Weights of a small transformer language model.
Size: 13 layers, width 256, 8 heads of 32, MLP 512 tanh GELU, vocabulary 2048, 7.44M parameters.
Architecture: LayerNorm before each block, learned positions, biases.
Training: a variant of Adam for these matrices, 371M tokens, 5654 steps.
MLP neurons of a small language model. Each row is named by its layer, matrix (up: input weights) and neuron, and shows model dimensions 96-223. Each number is 128 + 24 x the weight over its row's rms, rounded and kept within 0 to 255. Numbers have three digits each.
Before each neuron's rows, "fires after" lists the tokens most often just before its 100 highest values on Wikipedia text that the model never trained on; "fires in" lists the words (lower case) most often at its 100 highest values on Wikipedia text that the model never trained on. A number after a token or word is its count.

fires after: " the" 32, " The" 11, " in" 10, "I" 6, " A" 6
fires in: "there" 44, "initially" 6, "it" 6, "at" 4, "abu" 4
L8.up225:142182112128165093136120144133108069133115165138123155133079097121130130127131150165160122095140123103104180113117150124122134124083096151147135092181119085105100187122133145141136137121134125116107156105145128113112098159119156115080155106134167137115083131159125147134084144124128114122106170136124108153126124103129128130133092135160089130099146157146112132113151094121119144104155

fires after: " the" 50, " The" 24, "The" 4
fires in: "they" 47, "there" 18, "theatre" 8
L5.up408:108107118099122110171167130144136116128114110111131146084119096118099101099077168122133114100153151105115124100111182103132151159066144142112129127092146119113106128073161122142109142123104139154094136060171127114123148131116180132133144123111113104075115110142089148121117147152118105101156137109108164114154142140113175135166160121121090137105159163147140145133131123107103165131118

fires after: "," 28, " that" 14, "th" 6, " while" 5, "." 5, " where" 4
fires in: "the" 50, "they" 10, "although" 6, "this" 6, "there" 5
L7.up334:097132093109129103126115126134139087073132136089100137115098158130166139109135140123126172082170058105108111128159109095106139159134125096148131144156148144109085100117102129137136153132188127132102135117121152102196134130111128134169083165095161143161164110138121128144095105166172132072090149152179121099095169122124145115137099147141123104116130119117097117085137135116109108130127

fires after: " the" 53, " The" 32, "The" 5
fires in: "they" 37, "there" 32, "then" 19
L6.up354:093147132109133106166111140164108085124114140152104137112085112155101156158110131134125120099143111117136131154111147135121137178096113118133176106146129109108127166121110129121140088123134089146094126083133096129138106146127146098130120121115149110141159150141086153158079107157148098142105150138153151129132129097136147136174152127126112134093120180142135100089092120107149145109145

fires after: "." 27, "," 19, "|" 11, " the" 5, " when" 4
fires in: "she" 58, "sheet" 7, "shelton" 5, "sheikh" 5, "family" 5
L3.up108:122163076162142092109139133146150093119101113105102129121099127164130169124068131153147147145126096111118129127110121098113138146127134129117150141135140112134098120115102138099126129129120155165121126126092086133155123141125153133159112136136092158113147118118108141127139100156127177113162176118158139100124121159150144144126093135143119104100133152128177138041131174090160119148156

fires after: "." 40, "," 17, "H" 13
fires in: "she" 38, "he" 28, "it" 8
L9.up397:120135138095116102156101157129138114125145177104148122134159130150166096104135130144122130149147105146098115161158095105115095140094110109123110161182150111138123182104096117117155097146141107141088067119116138149181127137112163115073084130114125194148136124130122119105118080129117173120130137139168086118085144102099139101123096156170103067116117144150089102110142107145143122104132

fires after: "'" 43, " in" 8, " on" 8, " Ju" 5
fires in: "s" 43, "his" 38, "a" 8, "juan" 5
L5.up288:155143143117107122119138090141102115116139164128124094158097140126138117089113132183158089142135132106155137108167067132116133098108118125144099096129107084147135104114160148142121131160130144098112121157098133114182120122156146112149126160128127145108081107129118122149135138124129107083147160184121094097070143159127157152105140150136157144147104130069118090108126150135117156091152

fires after: "." 67, " (" 7, "th" 4
fires in: "in" 32, "he" 11, "during" 9, "her" 4, "although" 4
L5.up268:111098133134112097115122143139146118064105095152140160098137162083162121090143107134170105090093117125109147113120107106093162134147049170160122116139133107164092149143123101138128122135138117096149110080129116142118129131128138130091129125164115117124121156165146151141126102131157125135165134125145111120096138136159148107130071139133108120094128144132119121108137118122124152124162

fires after: " at" 59, " in" 27, " during" 6
fires in: "the" 68, "a" 24, "this" 8
L6.up404:143146076164148121105146138154114133165129151120102160134096141093128166148107141160111133145090132111128146111148112148092112127140128132151128144139173132095108104115124124140123140136123115132076110152101151123140117147068135134135128152118132134084114061088103101149168140078092120104153127094113124115119145128142122128084115123194136117114085138100145134138121139120125133123148

fires after: " the" 29, " The" 23, "-" 9, " high" 7, "The" 5
fires in: "there" 21, "highest" 9, "they" 8, "them" 7, "then" 6, "time" 5
L5.up444:141133158062148175099182160140117120079123147083149098107086149167109152091143089179110146097114112148119136140143119145077147139121103139091115098105111115114116152131160140155160098141091106128131137107106173121098115118138146101166121130122121130132137086108112163090123130140117129116141177144104214134125126123133154124140154129111114122119125183127172092117099138122111131103128

fires after: " the" 55, " The" 13, "The" 9, "\n" 6
fires in: "these" 29, "there" 22, "family" 6, "film" 5
L5.up353:114153160114135123147129122137120117108125111119145124138133116192128095129135130132116144110114111163070124107136140156131156121116135148101166154111137112153077070106186147121112107121103106113103104116114163138125117125107171135140108140092119117135127130103146160102138157128112142100085158141139159130142123134114196136106155128155110116117152092129176116119101132106124142133125

fires after: " the" 18, "." 15, " to" 13, " The" 8, " help" 4, "a" 4
fires in: "this" 23, "there" 23, "top" 9
L6.up407:077127082136129133140115148130119112154071145105110145126087095113098165125124113123143123130139102141057169137116142131154129100110111148140131127110177099110116150110154102108142138083137133079138149161143138152184130144112129138145148107115091197114111136124147157130153094116165143121115160120154110105081132122150141137121051150166098112082094122135106120107143119142113130132159

fires after: "." 37, "," 15, " where" 8, "H" 7, "-" 5
fires in: "he" 80, "she" 5
L5.up336:105138121130120097163151144162084134137123083129172137108113131141116083131118133118135098132114079139113123152125143117108135111077132123118117117147130080149123111092108135159126094147085135127109090127143110146161096138137111133141152157132138129125141157150108161109119140123169155154107143109144108110090147086155131123181112097121144083087110151133138101115101166122150168140121

fires after: " the" 42, " part" 7, " The" 4, " German" 4
fires in: "they" 37, "party" 7, "year" 4, "germany" 4
L5.up77:134189103098184080117103136161110101111092135110149181134107118144153143147074117115106107097149106183118135135096142153134115138113125115114126144113144108102106116148119159100140130140114149162141133056115179191150157132111112155130129090174126115151136127120112122120086114149170146125132138150152126146111144129128118126119152106127098122075151121130118128111142139105113115126099